Weights of a small GPT-style language model, trained from scratch on English Wikipedia: 17.2M parameters.
MLP neurons of a small language model. Each row is named by its layer, matrix (down: output weights) and neuron, and shows model dimensions 112-207. Each number is 500 + 25 x the weight over its row's rms, rounded and kept within 0 to 999. Numbers have three digits each.
After each neuron's rows, "raises" lists the tokens whose logits its output raises most directly, leaving later layers aside.

L11.down17:481473526508467513536471511527499480547498514498522510533510422534499491538494499498462474513462498524511473495511466490467501510550521451472518437490455491463509488493432454522510524451487509491466477472485496475493473537494515483479527502517511544506536534474499480508495509503459534490
raises: " their", " its", " another", " him", "fully"

L15.down1018:479516475498496494481504488526520493512485480510572530491477476478521508564459495449517518499529482526481506529467477521517494478501523480483522469498462493544510492446507511482519520516483494504491458521493489500525479492473503500487509490489530498489525450499498514476512491543452488511
raises: " of", "ulation", " Of", "omet", "itude"

L11.down273:526458521487535483530479497500543494519512488484476488473556527499487511480549468485502502532511512492516492561503490512507465517515483460468475525528454496469514487527466498479544490512504507505533503470480463476492535521482514450497454518493532485473508474459517532533449488524480479509
raises: "ines", "ini", "ine", "in", "ift"

L11.down388:482488486494496510514458522482502517487518501458511488499527510493466510499495514491499512485479552500534495472490522570516485497523499472471463483461462440478477515513508479490500513484466500504515495496490505483503474497490489500468439470529490492548471493523498532528513467497486495471
raises: "s", "lect", "ted", "ally", "able"

L7.down648:534487521520475514524476469532518470472441509556506492547471493558531444474495514480501519470538528499527498508475492482516482482520501543447522465492496488486480517519469502487483462444513454508523484494518460499492482519506481494480485508553510507491464526499497485483490522511557499499
raises: " him", " our", " them", " his", " another"

L11.down242:506479546491502515480508510504494480466503530516504503465535493479474497482508508528448528475530510493498459467518471479517518569484476505517485540453510484504511502497513464483464500507492510506507466498480487440489527470527487488485493522522531515506466538490443496503510524533509474501
raises: ";", " from", "?", ":", "."

L14.down789:500509508499517527533477554490483520548509462479504494503495503513472442499465485518503503521465507490523515521547512509498475490471539483492497629474491510506459511466513466538525533491503465500518509466496522501519476526488500517495479499492483495552536513524483526522505473492511481493
raises: "ising", "izing", "oti", "zing", "oted"

L9.down523:475520490478521502492508491517480506520510507510525499492543477449512517499508506432474459461447472456494490502533472496480495472531518518467438478527473516500502421463475533475483499521506486490523524520502515514474530469529485524486479500521506453498463503536505467474503518491525529514
raises: "rif", "ly", "ris", "lor", "rad"

L9.down957:485488480476470525511477510547517512520523455479497494480473501504504498507523512517513458500511519535462497505511528512436501424513490504511503438499489514520515496479501517462472480458523463487453504515494493511522507520499503498505488535481523510519486514512521533488473562497516481472
raises: "fic", "als", "ologist", "ging", "ology"

L13.down519:516510544524468475462499524491477489501488534474517512493498477480481483524497517514469484476502565516504557524484464497477503528492539482506491491492525535480487482469503500487510498514489530474512499513495481478498536505456530475491507527484474469438494485514506514490500502504490520487
raises: "ting", "tor", "ture", "ted", "te"

L11.down72:510526491462489515483507524516529534475501472474541520477495511488530520494491488477510461494510535468525548547505514469513502500520531505525463464512452490471488516510517472485501481461507536501480506457496465520531514493453477472527461466516479462436523472474503505509544509514515486505
raises: ".", "\"", " of", ",", " for"

L14.down396:498468522507476522520466506501489462508507490536496492534503474550516524524529542513497478502459475492529486524507505457503505483516539495519558507458487492478509484546463449474495506465496496474497454498499479467503491529514494476436450434513514519479510513482525488527479500490435494487
raises: " its", " their", " him", " them", " your"

L7.down472:471495493478513493501506469489509525495488463451500479508520481535530504498474489531507522472516480553472511460490506504493541520461493485516476536533559514497494536492475505465544500541498518522529510489469474518533468505523459543511515457509513480509492499525474531513491474472533533499
raises: "per", "esa", "ed", "ture", "ing"

L7.down140:448483508500517470470481506491507492476556524505513522512540512531536515530529478431447491504540501514512455524491494485495522468524500524515536474497548448511499470498535497518495489461484483479486509464495530509482479505535490486482451463504548506501470461515473497534472496491488513500
raises: "t", "te", "hy", "ter", "k"

L7.down224:511504483467528473506477495469486497514469512525500485503511469502488484503426514459502519546490469475514494539500564499492520492456493503491457494492499530484520474476505510482517520520500473504531500522481521461531528471504472524523467572513506528488465514559494482477508459482545536545
raises: "rd", "r", "rs", " appears", "lla"

L9.down277:491513504503497532456476474446457484477494494503510478510538522560465475495481549519484454543474488488491514489474488481507488497486513465497484475507495478463504471505509512520481454518511501542521471527508507496560509461493526512519459528526551504520476445496507434527485500481556512490
raises: "d", "ll", "ds", "der", "t"

L2.down353:512500486516496467497503470530481483430508474520537495478489449491542500483501503495479509452490495504513491500457452498444526504524502494503512478521458492505536545534557520511510487526468482517480488516472512520521501480491516477485495525496474520493450537526470478476485477530481451497
raises: "on", "one", "il", "th", "y"

L3.down1004:518497509497462517518514511507492457504493494471494476499516498480492553492499521516475522510508536455513514497478499503532518485452480515477497438471475519493481444515526514511504476502456541509529489493484514503501541511520497482472503516466503514498513448435504491498473494471484511473
raises: "ival", "ives", "ived", "ive", " details"

L13.down807:513482503476466492520541500473504496473551470499465449517519450501536479514490516483559467485509531507487492480528477470473477494531512526489486387482471527509463514518502489482520457502517492476481494498495533495495498516516509532470523490519506475508485457515510498531481514509480479479
raises: "able", "pt", "ably", "p", "ed"

L15.down580:464514491513498498507476478520489534515500558501518489506492511515516455492530496508533494493504514523511521505520479521497519512483488516500514639495489497487502484483503513511554499500411509473528515498499532489462495506509496521479480493507508501523506530512472494545488474468519497516
raises: "uke", "mer", "arian", "ft", "rich"

L13.down781:505517501457481505478467495489478469495515524503508503526542435468512552494488471527517526561514499484532527479504476485503486496494490520491498518500481500516444535511518516529486502481510528481493531515481480477497508503538568521493468503536522487471527472463482519543475525465491479527
raises: "l", "ly", "lies", "lla", "ut"

L15.down791:467488527521474536512520509497508467467522481500472500504485515531557517498507512520498435482485528486456435471490489532481495485498491498484504672492468477483510519498505497499499514506508493510491493479509553524446484475500497500478440516499490510532537464511529531480493513537448491482
raises: "ied", "le", "us", "ular", "ulation"

L13.down60:496537476487456531514545474455498480482478496499538472519501506492477483490540492489491493523478490499494514506480476537494467512498479489500522470487505520473454451522510505487517529481497522498499495498453489505557510504536551535489490513463483463450504506495509520564484516511497518530
raises: "ly", "lies", "ng", "ness", "standing"

L7.down314:554496522446541514514526494505520470493505478531493493405511539502497530484501505522532518544510457533463537478491520516504548498468505532489502456477498543504489538520502504499512469487525505452524471519459489495493512503544478462466546505487486517456508536501492485482468493523499501511
raises: " -", ".", ",", " who", " with"

L15.down529:519506491506501496479495492465486506498470495496550462469506504521450484438539509519492484526515482482535520501506521497539524468469485499518498691461472498464507503527447527479517454522482487487476516489471495478492502471501451497493589489486511471497518502470483490527506512514480456516
raises: ".", "che", "ł", "chen", "?"

L15.down273:504502440477479475456524477535502517506486511525557474500501499486494505471535489500524523517533458514525469472532486530512496503503505498494509481464548527489483519528480521526524499471472473470515478485484443473521489516526500477488401486465465466459486533469511471478472487520506549506
raises: "ux", "u", "ur", "iro", "ides"

L9.down199:516490488492514530480515459462471486519578489511531524508485513511476493514503492476488470494516488477513506530537483487513493504489520524501497542495547506467463503503526505491486507520511522487498483537506516490484480521522548504510468472463520509501462426505500483501440484460511499492
raises: "tes", "ject", "te", "t", "bles"

L14.down515:479479543510512497552466508495497527508488480481494512508475493514507493458515494489503549518489523547542510515483477510474525537497539501467522584521531489499526497519506507455471528499503473524470463479483505524464466510498477508489410480516511538498472512488477487508512433533481515531
raises: "nel", "nal", "now", "ne", "ones"

L7.down161:513468480509492485476497491520536500466482533508502497471465502499508508547482544505517501493443510497413537481505536494463500466514554484525464582523473534507476517495511493530525465517506496522512496475508527498482507524486464524509485513502488465452503515529496494515522499528493515478
raises: "ination", "ines", "ability", "able", "age"

L2.down544:507492509491514460526510472511518494450498466510499511539494518495502499541471497475492474476479475532478492508468475481491537508532434497556511492540477498500519540495460493521488536478488547489509481471457526493487480484469496525488545515471472509492469468541489523513487500461512478505
raises: "ons", "one", "on", "utes", "iled"

L15.down731:509468498521471487489476506490462498522469497501528517514500506518502521521490477529521490507472445472498511494453509515462540485504540448493504587541514537479480444526532490497510511471470508464492487467512471476552534432485508509468481508489486522510468500445484487487455515454510496472
raises: "stic", "ng", "cia", "ruct", "cs"

L15.down899:524535504499515485473513426490484531464507491485487478498473474490513517490504517498480517527476530512510486531441498521484544466501479505491464495480534483467567465478478521554517471526483475487534470497478525507514520473499505515452467493446491538497499469474471487513511463495564497506
raises: "des", "ds", "do", "ace", "arth"

L14.down970:525463490493504507499476516504495492493449488517509493507510483535545462482478493508500484473484476528512488499463517532492439532482517484535497536513496486504537510499485515526521473481485496515534480528499433524501477514533506498482445486525504457517511504471487476505494468525492488487
raises: "ing", "ering", "ment", "ments", "n"

L9.down150:534465476522515507467514470517499475508507480470492499538523492499535492497470523482467492528440544475509491515482476498529500462512519507515495578491501497452495517495504487532515504490502522483501491543496523536542511494477475554490553484505498439484480484524528482510495501529541511482
raises: "rus", "ably", "able", "ros", "ability"

L7.down144:536455524516501520523498520480499486505497504537512464522506466526534517461529471489507515532516496481497500492508518495519502478546510489450502416505488473497542486487425499485501516482518497496520517469496449508463485511494425416494543509512475529489522530487515493448495518521495497453
raises: " its", " them", " their", " any", " the"

L11.down947:519505521497483520532506493500517500447523544524532490515476516489488505539429510507498476535516455497537481468520474510531509500514478483535563433483539504450487489493498488482537506486481456508483486518501508475499508498510509460487536527500478471515536495511491520433530514491514539470
raises: "\n\n", "\n", " However", " Following", " chronology"

L7.down817:509498502478459521506508474470450476456466527493492440479500462464495512484471479516515478477445515575473449503532515516548493504489485484509531547496587485504502502477475547482461492488491506544509500517495485473493522493505522465512469495510477468510531483515469476490542454511485485506
raises: "able", "ability", "rou", "red", "ably"

L14.down368:498498499520529467539461477527464499514499493517517526495473508475485476514502512475511486482494468495488499494493453489493527519496531488503504485547473521483461478466525543499510485486467432535508419504499550471535519488511486483495511501471507483509506467492481487467448504492478507533
raises: "ness", "head", "land", "lands", "men"

L13.down678:544494529533466471535492519477493465502516512491483495454511492494469480506459457479488512487478513504480498489503526514512504508521476463556514500474487546520508515490510477498495483519528477492523497524488468536512462515497459516461487490523452502528450520476558501481531494484515485505
raises: "atory", "ates", "ur", "ua", "urs"

L7.down927:543492480488496539496537515530465502522487531457490517511533503475509487486508547513561472495496490437462481496505517543472495488527513490518464500526482487519465522469511510513512527526477511536508494548496517508473474481446470533496525522474482473475489513452488496497470498474474495501
raises: "mate", "ability", "able", "ably", "play"

L11.down597:527459522487492498491499450521509507515477505495513531498493480492513480485490484482501478490475515471476506495478559501566544516534523473527486350484509487452500487489468497519502515486495472530550471483514429498481486492482442434501499506529472496515514534516474504525485481550492497502
raises: " them", " their", " any", " our", " this"

L2.down850:480502488530494494534540477483509519485481501500489483451513467463483494508525494479531483511491476507503500503502495505510508512535516503503482423525513541555502498526522455537483499547459482494484502478486533463517497490522461467546445525484513507473474500493509490437514510493481500467
raises: "–", ".", "7", ",", " and"

L15.down72:518527479501527524488534506496531484461502528484462509464513501496507507485513451510511511463481527476493487503518460508585528503497497517549480453509502457468471522498504520472507485500485426473518484506480536485518497465522457460494463505555516515495484511494505533465514486542484522498
raises: "\n\n", ";", "\"", "est", "\n"

L11.down386:488549498502479483432535533471468509487567553465466446509504518501512530490494520517480488490485498502475532492474455470494532523504492499507469499492505490487453480497529509524497517485530513521551484508559491504496565490511532517506483507524502462484501456509531510481520489459486468506
raises: "ly", "tes", "tor", "ably", "te"

L14.down101:472465495531519483497482514529509489529526496490490506496457496517534509485501532507506496510504540499489502461491542517544553498487489525479475512507493488552483483474488489534480531485500464537493503560511501515473529532517455503502566517467509523507523467572495483529487511491483527517
raises: "ary", "abe", " basis", "ains", "ain"

L15.down996:515523519525533534494484505502481496497471477473504505557499509513496519490470493506520475500480526488488470503487541529510545529527465503533557580512499519504510497509493503505519496523514488540500529486482521503506454550495460528498527533514543445514514505478466504525516524502518531451
raises: "led", "ged", "ging", "gers", "gov"

L13.down336:510509449497515482459494529467508483507505528462519497485497498498484533493501484514476476514526515541474521494530469494557455516503562519500530533494528477522502485504489484475499483497487522491518504509486466526550460472509493501480500450496523462488513520454459501509494481493494475467
raises: "man", "mann", "berg", "t", "b"

L9.down92:556487483516440462523503481476504521499520512495540468485485513507530534525495436478480507492522488530524467495478479483529482488493521521509511521512527513467480500506491538505547447496432518509534482489460476518524472515485531468506468513518529464515510499485546471496516490526498504482
raises: "ub", "ord", "ur", "ux", "up"

L2.down844:538473514476538528543519487494479492516484518503490479543552469508469489532502494513480440462472479468513508487518463483480532534483491478480455439522472483506495481533497486515447504521494464490545458514481513496509509502506527510504474500541550508504535550455523503451536476512510482515
raises: "n", "r", "d", "rd", "do"

L9.down472:498434540514472516481492503472463508463526510514491512528512436517489484480479542471495478477484544458475490498474539482467504521496534513462463464527483483498552455507508502527479522523473496539517466518493524481455517491516536473474419531493488470475488540507529511531516473534483499510
raises: "ment", "ron", "ral", "ments", "r"

L13.down698:508482456518487509481502519498519532531547479475471499547476481508520476469489514503561461548446525515523475478507501511540488468519472513510448367489515466504500522525500483496488489459491483497501486496443505497489519470500492483510490485474509543500554508499549491519513463473512482484
raises: "des", "din", "ds", "der", "da"

L7.down410:521536522531504523556500443500490524499526472498525479502530466499481516484495491462535501555499461517534484510471566526476494525483559533498519484513495519476511525488492480486496519514504510492512493512507550519498504470520501492510506517489532526502475497485500482530528497461442476541
raises: "nd", "ng", "wing", "use", "und"

L14.down985:508463513499510529497525524526465507523484479511504489546485475524540460451519489465505504512472475494478440491484477494528480507502537479507518431528501452459511535500476516533450505467527478510486521504473488501474516512506462476466470486493547497482504553451505505508516512506493505488
raises: " its", " the", " their", " his", " a"

L9.down181:490545510523445508483551557496497504501506476477523496528514546494473532480507482536517474463515496472477500477481458509493575523459504506436508512513484492476506516480505472494488540486531495457470475569513489518479540485529533553503402506509517517494508471499515474495510484524491538526
raises: "ey", "yl", "ill", "yle", "inch"

L14.down842:508487505516481510520496522506517472498473478525470513492464469551483462476487517443509534476486496521484481486492513476480470499522509490503516404497453517494507493487454451484498538506522459481531482481497491486473483461465464454471451510551462489496492538507487437470551471489493514485
raises: " it", " the", " this", " those", " its"

L15.down39:516504428498505487514514494525481502468480465522510480475538468535528468491514500507488477499517532488512490508527516478465511471540526511488493517525501479484519484515560489522548488517478472501539478529492528519505499506510492530542402474530502544498494498492496482459490519513498482502
raises: "'", "’", "′", "hood", " himself"

L15.down496:528507473480551485554522504542489451502466504551489489510522493489496497544496497508510509493503484469508538460531498511459515494454471505460473540521505444502537449511514486505553533533484523494536483499504483526483454507508542519520504512509485516527493495490507513510503507503519547494
raises: "'", "′", "’", "ves", "own"

L13.down93:507500500511454524560505473507490510491537507513495516555506450508467526546497474506505515480507490528478470502498557506490481540488510463542499487498536499520515475512497482497524513487495575482499507509553504500514491459540509487505500467460497459468489451487484502535474474434458502522
raises: "nt", "ible", "ent", "ble", "nce"

L3.down1022:462501512538485512505477522500515449493467555555495452515513489510523509493502511484504490538495498502544507523447459496514456514524544495500501501517490516500469555516458492496452458519522517510502488502472532503504527524485448456512502492489510505483518504531507522506511492556472497532
raises: "ly", "rie", "-", " and", ","

L2.down909:489523469513538512480502488515543483504500517531499482530498512506476526485448539493561518517469505516460515485492489464518503494459494493480420436469544464506474527518502496526476468513496476495532489486491523509507489507491396451474418462535519488489530513518506536445520477586504484522
raises: " of", "s", ",", ".", " and"

L14.down724:508503504476489503528489481480506494468480484479536488507495516508518509510500510547480497486490455507474491474474478529512500485487505528523543538517461558469522507513506536471516503466509504484494502503543479505519490505485517492474386508472497479521522513535515430499473469494469450483
raises: "x", "sis", "tic", "xi", "ps"

L3.down424:501483508452477509466486501497465460527492450539504463506486512478551477443477496512529492514527501555520528521482493476521450452529523521530483427488521499493524517482524482482537430496519511492523503526491483545508497491463505516491496513499512557515483492514469487545499475469492501535
raises: "d", "ises", "ct", "des", "ds"

L14.down931:529492499522531487506461509502500507456526508543487494497467509465496484517492540509465495533484504527498487500509519490487508510500516510496467674491528481532449500483556543532497493490485510480506495541507521515487531508527470525521458512496461543505510517473476484463456524530455481508
raises: "erson", "ont", "ening", "aring", "son"

L14.down636:508482521489481472500509486528477501468506518485523462484497488499430487480485527515554481466468501571486477464508529443520502533507466495523477466485491435487488468525537547471515494536481500540510466505518487526535509481505464517484372507497478486479501496536488466517487494528513505473
raises: "able", "ment", "ability", "ance", "ments"

L11.down1007:481450479476491520476471497531487510469423507488513508507511497511496499508499485506493495467538497535505510471474491491486493544523466487519523439514498479531514505519441483482504504477488451496500503508508468488506478462504507480479442542534475473540520522477509523454429488508481513484
raises: " the", " its", " his", " there", " what"

L14.down447:513526511518477499512483534560462513474523491487487521499501489495527532537451474473521481500499492530527520561484512472466482559459513482555471507502540503495475484514515532480538522466488512477560497502467476532483516466504499514476464531531485478501491444491487493502476480468463464504
raises: "ement", "or", "ing", "red", "ive"

L13.down326:478502492484504529496498485552472482515527490430477509487497496503502504513488468509541489517480514490498499521478485467526514495470508474515516490485462524474541483488465516500471520512548501503490496553503487489520461491492535545500469504495512525479470470549531499452469512520505505535
raises: "ars", "as", "o", "ings", "a"

L2.down151:513486496527484472520517487481473449456486523540509507459499499430469489504523530521479528505502490491489502505501471514542484546513520518521480453486503500522551470543480478498502511542489510479476470527470508501488533501506475473480479525494501520476556474496534482472520497507511513489
raises: "–", ",", " (", " |", "-"

L13.down624:486509515501507560524495512460491459472472470476542523522492527506496504499509485501499493464495520507466473501506522496488515475545480476511502308532454475516511487498483514505518520512467485473489487487554502489491477517483534500543493531463479532473526492508505462513497474480503475500
raises: "ably", "able", " $", " £", "ured"

L3.down464:494445504448499485491508490498540461495493496497492471466516470450461505486501480512502513512523494468505502512488526523552501537526518514507455366490473511524541496536508473477497501519507502486518512497480534476533507494512451448539402510462509534477512475477486468465512520489517499479
raises: ",", " and", "–", ".", " in"

L15.down62:536496488517472545504456526490458521490502490465492477501497469494534555505472508517527486525514477485514507546546501498455506474487473487494513483495505451492534502463478492493522484531494522528526484560466474464543520527570456527502536534476502512463526475495522496486453479522473518495
raises: "s", "ous", "ably", "urs", "unc"

L13.down702:494452472514523471496507471479495521466528525538490501555483467498482511499465496490513517477512480474471462507518548504524512537501510458491481461483491452491528464496470519537509503505495502488476491504489493517471461491500507483492532509503481525527547465510502512464514446521496499500
raises: "d", "ment", "able", "atory", "dy"

L3.down268:465481510516487491506523482467494502489486504506484481460532464468493500498527492499534486513504476522496496506497496513525512516506516510507482407514510523539505492528515465536479501539464477446507514465500524475480495495510456481541459540485538511459491480503488489429516496483490483487
raises: ".", "–", ",", "-", "7"

L13.down114:516460507483493499473503477478495518482511487469497532520504497480504451495510502517473489462467510516521519494517524481496486490501514485482480389510458501462489508535429492489512509444531462514511491507460519470457455493500472452458529536495519500551511479474496480458471496487520515517
raises: " it", " this", ",", "ever", " these"

L11.down815:491467491491478490511451495515510475532474480471521511515499471488495475497467500509499502487477511491497490494510519497469499507543527490503495515478498466482517491522458472484488493433511473488490446501490449455490454495463490491437487480483464515520534525475507480473490497501491549502
raises: " those", " another", " their", " these", " its"

L11.down92:500512537491509501504514525512491480508514493496498529515553465545495454517519495537520517508485524514511489516509455489513500508511520494531470593530546492469530463496565496519499546496484495521495480512499526545493530516504530507553481524468508514506479493489514495518521498494525520492
raises: "ant", "ting", "ft", "ants", "ties"

L2.down978:499502448478524531506504491477476497457473527494545523511518499495518499479509536493475469515493521517511490482472500460492502503513512499509544544513504522462461514531515531470535502495533477503490472472534466478485496504462491492513483504500474514457535506508525471471502495492451482468
raises: "log", "w", "sis", "her", "vol"

L3.down377:510499496516519522508505476484516506538507504513524470483498475506490493500484456462547507526502517501466466474469515503495482502494514488485518510555491526533474520474532519532475476466531525502534466505519518485534530492531519479498497497493473492531498509461499500456467470479480545519
raises: " southeast", " east", " southwest", " west", " north"

L13.down12:484487541495514529478532522477471484519521490493522478493524468520498521471555554500496512517519528479506433555492545512559479469528507515468512506451529536506492466491489480496542494539530524480512530493497516486494521466514545524489504500529509509443496519472547465508515522485507494538
raises: "le", "les", "r", "els", "rand"

L11.down565:538487513488497529528480505491445484519502479525509493445493512504491456482486498427558503497495488484453521513496485475512441489494513464467485556471451482449490504498458543489531492468470523498492489537478550499489501515551524452495505493529490470479488529512476475503495492511531499491
raises: "ric", "ment", "ments", "n", "rate"

L3.down988:477492483543529478470513472507479510461521522517484501484526497465490500529494476507506516471467504505510528465460428510521509549475521524519469459474508491482510517520486486535463547542484496463485458517465532495484487502519513482520490508510513531472501502493508501443510512541465509501
raises: "-", "s", "–", ".", " by"

L15.down640:508523442475522497545567498475510461524470477548488486504510463491548491479538492536512522537525542492524464479503480494518496467534489485527510478529501448505547469478508489543513481510504476452506494524513491481518448547450455469484505511528469498449439496546515483494500520475505521540
raises: "'", "’", " could", " can", " lb"

L3.down941:448470507516481491517520492474515509493478508501472466467513468455479494495512495495506492523511492515489485492505479536512508526509514515502476395522491543532485489524497481542492503541471492465523502456503534478490503510501460482522450524487538510486502473498499504433499510493489482492
raises: "–", ".", " and", ",", " –"

L7.down439:522501504504447525484514492491460523473500489519528517511529490447503512496474535466531486480450497509506510484486483498521497487491504488521523469467465494504501480510543507471512460435487517477475512504459493484512507514493521571477490476516494484486476481522524508475547488537535458492
raises: "ality", "omet", "mp", "Track", "ations"

L15.down936:489507507495529570512479474522515517507447512508488482489506486523487514521515520490484514453499538532475481470441510505462522516498532492470469431505485530526515505468500504465495505509505487464488490516518470515505495507471456557526521483440506500494509495487504509487461460536511499497
raises: " of", "ication", " Of", " shown", " possible"

L15.down222:476502453479534477532475511475498475474498493517519470493535527517490483498550475478538535530503526551493499501477518516482484518496504517509490506531481438454486473554472497490529459486490475504506502513440515475426512497461505460535489438529496512496521495490479505485490501527483497478
raises: "ines", "ine", "iti", "ide", "ined"

L7.down872:494502465490475528504511474545474481499506527480532479487497526480486511494532470450471456445489518458481532501473516521517497482522512542503574523515505508533515503481503542530504507514467499523508524530535476484479460524458514483472458469495514499504548493522476504544524500460529521483
raises: "hat", "ho", "ha", "oon", "iro"

L15.down788:482504478530500499546508497536486495519535439464525510479506510506487497540464504498501553489523490525535512489518480551499531498467472511540489518542402480540525483511474509546532505548541511511527453508435520494539487500495492497527531461496529465487506514500537464519472543482489507537
raises: "o", "e", "a", "os", "or"

L2.down1013:515485529509501490480497543498498511515524531533502526452536509526512537498497483509485466524491495508527497437508516492536513483534507504501541503532464503479481492485480460498496548518507506498504502463517487507503537508483476497469526499462509513487469484454492508502521515492485484507
raises: "coming", "ensive", "sur", "act", "à"

L11.down198:516496529446459493518528499485523531497471486485468519506472521512527511514481497500527502499508518443498552494501504480510510527516496498524519503533460477461488488555502505465496472468532450528497504497464534467477525487523476512511477484501488508489498464511498492462503531570513524493
raises: " she", " he", " they", " there", " eventually"

L15.down719:519491472516473474496518494485476462498491521491535523516497526527495484475488490514539486526472484518494490502489530507512504501522533523475492495534498507526478485526498512546510528484491512521543484505500499499492491478490457559495319443484472492501481473522526505516494491478506507520
raises: "ability", "ant", "ment", "rs", "uel"

L14.down667:518464519518498492501518517493507484504501513512539511498485477517503514478510503504506524523487500486497515519495493515522461512504496515505486791482533513493492482503498524530474491497486483508501515492509479484494491506530482512516518531489489507510510471491507478543491510505507487500
raises: "rov", "rove", "rab", "ain", "re"

L7.down546:529499494476484481509446472516472517511479457510488492490505468506491529481507483494532458511521509491497511553503500494537502519537454491467549526471532510488438476507538481509510529478471529492460508495479516515479518478515484533466459526502537516513505512501556449488489480510517469487
raises: "le", "us", "les", "bs", "ig"

L15.down339:478528456463516475534479533534435479499447494479530502521492548461528550498504496484525497545494538502510472483503458544502493520510480513537488460528536463461544491500506510505488457522491470503495460550492477441498487499456472473483460471445508480530483480453525482490496483499497497507
raises: "s", "is", "dis", "sen", "ies"

L15.down985:540499504508500479484485484467471516483506526510518524498495464483493529549471503485543477473500514507508555495517529524482482478460491539488467478457476473482474490471501533478474457490518487521479428476509532497502515500499497490530491490470452504483527485471489479446497503490540474507
raises: "des", "ds", "de", "ales", "die"

L9.down82:477495474470493549535494526519491509499542473500469493542501481515449485476537485508516517472519523469508443491490476489519488477497518520543516497466484522519487520490472505512472485522501493498523506513473488464451472495505469526539425491509530489544513517498522505481523519499490459513
raises: "les", "le", " Location", "ym", "lem"

L9.down924:475560527537497497530502510505515535537524499506508537520487484515487466487505470522517486493523553494497517513468488501444487496490472501506500547512499515495535483480518497539553528517470495506503533468502506475474488502537499496458513559488537521482484500526496497503521474504481482468
raises: "ife", "ia", "ices", "ium", "ther"